Part of a small language model's weights: 37.3M parameters, 291M tokens.
MLP neurons of a small language model. Each row is named by its layer, matrix (down: output weights) and neuron, and shows model dimensions 149-244. Each number is 500 + 40 x the weight over its row's rms, rounded and kept within 0 to 999. Numbers have three digits each.
After each neuron's rows is what it responds to, as a language model described it from the Wikipedia text at the highest values.

L4.down1661:476470453448528453483480486450452482533434465499473600488520462489506518573526579487471444500519485503582437497440513526456450511549471451548510516524516492508559547507440477533445505520497557547514403470496479506481485403522511460453513568542519450518512564436469481535458553508545522525
Responds to: End of personal name

L4.down1140:490477550500529492444549447427520515532584480539495503415512438628534459525527528463513585506564467553533432495523513527494484523468460464403502508490454527559551464515505516499490513548548458604618498531583507505579539485585508401498481523508510482536509533496472496523556556544558563440
Responds to: Head noun after determiner

L5.down179:560581512437445558496472465471477519543525462527455533514479396572501470501518508437500535503425498394517472454552485487514519459524547521501487571467480523517565532459481482499477508504484470521437526538467588556444506495497534519502513584521502515504547462537524495555548514534508459549
Responds to: Sentence-ending periods

L4.down72:612480525442530488540454523465420539499525552442517491467526435479577535540426504520533474536518531558499489532512518505583485562506444504534540517540510509476514571508496526541475503540489472496505501407492520553475517496555463446478510489538469469536526559480521616534502450552548453526
Responds to: Domain nouns in phrases

L4.down1538:534478497475520552501521511479516537536567503431580534550427466480478529499517502504579518417496447539520531446462629549506516480483523530450511501417459437474569477430478468514529474527495502519531433485522429414493476525536472454429497526407488506505536542530500531535454519562457548480
Responds to: Infobox field-label ends

L4.down82:534470461505481564584467519475511573585524489498573453476500484482499448480497385498489517537472475546441485572511520449528543547420617519493516496490533469512448465459543516486505568511496440500548450471444426530498532448520551523422434418516542499534519446543439449520527435485433468563
Responds to: Headings and plural heads

L5.down936:556426492539469539478475484520421451547520425487477498455427501500560493495434447528459503568580548484511483537530444471519478465358461478527511457530474558490513540515533504491508501555452569533512531482440441489574541538409462445537517514505498515530490453497460515535496457540438585494
Responds to: Collective or group nouns

L5.down296:536504476471551581467563509453517552450443453521586506478496554488537517442517500472481454511486477501483429507440596491536524561535533566500530504513475545417496520546490468521488577506553507471501536550448521456475464453440474470474424496459505511502526522511456481456488506485496485544
Responds to: Infobox and table field labels

L5.down1722:475456436554493392496452460501464543516525536432487481471522507525577551453451574516520520519471441513436522527492499513518483506443509504475474540493521500475489459540501542500460516552458489513478468542463477479508485525588515553460469462445485522567535506529474490442549456518516400528
Responds to: Clause-ending commas

L2.down1267:548537460522524548494501549471492499427522449549504467521480495410484469596533464463494531483407556472494402423546532516448562528507446467556497481486582564450464457530425508479508529577474524473384446515536486449491535475473524512533515480497442553505456553479463518506433506490435508528
Responds to: Crime and death nouns

L4.down1011:452491508519531462486534444578503508521477465528511569508498482496527577501492511486432514533503456507526539482506545504537521519437479563470495455553530456494522509546526515447517565457482588397469551553422420397496439403561561497517454500423566499516586448455481515454457528481454482506
Responds to: Word right after an article

L2.down1695:537528510494503532476506460519469474496516457472432489444500512537492488561536498478509539500491484533519547523563553471524528452460434581521471559526473529470579552482507456507578431546493585515455479442465509538452458502504493400509492572468481545519499529495499422511553479426509505503
Responds to: Name/entity boundary punctuation

L4.down928:501433512495487569520529509425479481467483478433471480484560417520491514440445511465497504486499464530543548511489478459510599574447534472532495440467511495543514504436523416592513546519477490453529465459516535455551500424479515509482511459436502549477485506569480540476559588525463511556
Responds to: Place or parent introducers

L2.down205:409545452528500434524475487520439540574492465539525518480420429514554440527514540508445519475447566506546443575558506473453559461492464554567514478554468446515504460527476493454478541570467480492428511563498546523566519502511509420543495452454535530484575485504540454497537490534468532400
Responds to: Infobox field labels

L4.down335:502520413499507495485503451516539458518547573498504497456522467514501502479441500444518563504500465432480424546534535420473530511533446516494533451496504467466502486571504534496485507562474530497531503537518374485535438399465499529497512440517450449539464493522501477508419521508503498463
Responds to: Upcoming proper name

L4.down1677:426537487541497562572497466459516506514434502496454545519485526523520534490572436534523576492509484498504474511461508565539514530485484487530440438524529521552557516522511494447544551474507424480500520459440460459527456574536519464484506427575559513438458538558515501453506477459478525500
Responds to: Comma after noun phrase

L5.down950:500438549508504511522521569544447497459469483468518463511471529522552435494511554497495520548551484403512524457469528555522600520497558490547417470541495493488499558486436549510537505494509500482478569523495529436541552546535461492441530473448442468531474588512466457451541530486434473551
Responds to: Acronyms after full names

L2.down623:468536519519506444402535441507453572545557528449475455423430446526536464501535482496500484498533502524592518468416454519485490581555460487458469531601456438530462505482501471456417567518532516561497496525475574551522552516529527465471482548461443553416504506544450466471520471495478509461
Responds to: Biographical birth details

L2.down1107:505514553521518527472441546530532511511509470473536562488556543514518528541473540518492522458448520543505497479526485503430522532520492465471517485485515490522502447523540504440479515449534469501485522535477487517453528592462518604464516464535480465458516513518555539472485467571494442486
Responds to: Clause-ending commas

L5.down1201:545550520377413489526556469484510527514443517504543508530489400532529562482506502493532501492518482538488571453517547600539414482502469534500459498540436566492553521540422528489500400502572536542477508553512535483463537465480511453494482565465469506509483509496471491516557476490521538560
Responds to: Abstract relational head nouns

L4.down1582:516549518461508494545456482445516485414528492567553540518486507495461531523454491527493522507542550443551518500542405473489525503447462491499539482486507544491531533445531481491480466445430529517511550559485511545433542503537487474485510535403527542510548505456499538495498579530448438501
Responds to: Sentence-ending punctuation

L5.down905:464555525504501563472492461509452459513505527476508508500497490482488481509591452496431475509440469401545492505573501544478562530498468532603481532546525499507569533508429441510550495550497489501526509513557489411466555520433480425473566522466449497484520486474495410468595491496519529517
Responds to: Crime and conflict complements

L2.down68:512519470529537522577515534536470527525493470495442525435515533491502541544506463485502503416498501413509556497480524560523480508458527485511509544477520440471529486476586422479558462511473518464514483509462582446451568476434435479469563434513541528501447579594485527551432503519549442527
Responds to: Post-determiner heads and infobox dashes

L4.down114:528456504534528500543533357467515463485548544471535561467473472444445444493508473514450475436491490522507556532483476525551545480492561515496505478475415516489536517431523515519451530480417473529464538503498436471529502488582544465503524564501501500538482581479563474506513480527544504485
Responds to: Passive/copular auxiliary slot

L2.down1097:547473504464565571523530515457496489455465445520446522506515547534494563505466479431518488511469472560521474492507460551515490490503587463514476546550478589470545443561490531472504445570507572508469468458504527542464534464533515524522456429476518484539465426441498499460459512492502595548
Responds to: Token after proper names

L5.down1568:477466526532498506484542490492474536535517522527482521521497497467565470445469472508543472491509532521588491508464532460520490550557474509464410470473501472627487542446514494550527522423555464466505431571465461567502485562476488493499527472477447530401491400544516588494501562482493483460
Responds to: Biography birth details, abbreviation periods

L5.down148:481449486483393540534464450502464522632541448477531428486413496465481470475507456474463517552505501532564435504542482455458507506468450436452570522489454509530495533535528479448402498552451518504469440487494400531447479420469531508532532516480570555462543500487491474537490479474513441452
Responds to: Plural nouns as subject

L2.down1299:514516537513556516445532463473505496535500570484615528566469530553483563453538524560564535372468475485538565528431407463513470520538431506533515516503552526434549435568559480529497489536448590405558466501513533556474472589457534489427559562537517492505447490477542431518518508489563500506
Responds to: Head noun after article

L2.down671:520439471442437449539515474457478536518506446522534478552511415476516467511472528534378507446532523467422513514583489490444547531464497508402496492505479571470478520491516524463539499442479495446485508484500606499510470515549488528462468509469489469439504403459566544547466488594495455461
Responds to: Word-initial fragments, mostly names

L2.down628:488538483520487518558520503478513493505517488541404462503488447518422491500513608488482447494527483411450522496505487526492411419472457457484454517448480507447506512441477491503491492485495485513510534467445518412479485459431486408490602518461477488511554514517529455526542450469529469465
Responds to: Section-opening predicate words

L5.down1087:479579441536471514469372446470521537588488500452507516528493465401495508463528520504509425485500514548476496472498471522439434528468522457495552487531478508564475467473507405525390504386552536466506445507470541474614479538450559464495457500498457456484564553434533467520510540497450480524
Responds to: Around personal names

L2.down674:436502611509481498571499467518441443527470548510463526514434521485556595469448531503537484436519581434525441510524471428521532509476514481436520525552611511409547495531466442484499502443469501488502485498568524462422580487495480475554459536415490440579526446456467476418480547474497514551
Responds to: Collective nouns and "made"

L4.down1331:492501515475509519592495482492478509493503452558541411493547420514510467508507502487536596565524520508554566489543462459443505486454488541474561483510501493433501530465538467527470540521559472508505479491494557495461484513508531555521546536397440522440461461514512482457518514453514499505
Responds to: Proper-name first tokens

L5.down597:499492533489490470517502441470531517460502554542550575506578470479459529507544450460483517502488465445561503562569504495397488501511502494468483529548525540397470440452464458518473534486469480498534480515534520541470503459504527520516437472427532497538498418423543484547477520569472467507
Responds to: Word-initial name fragments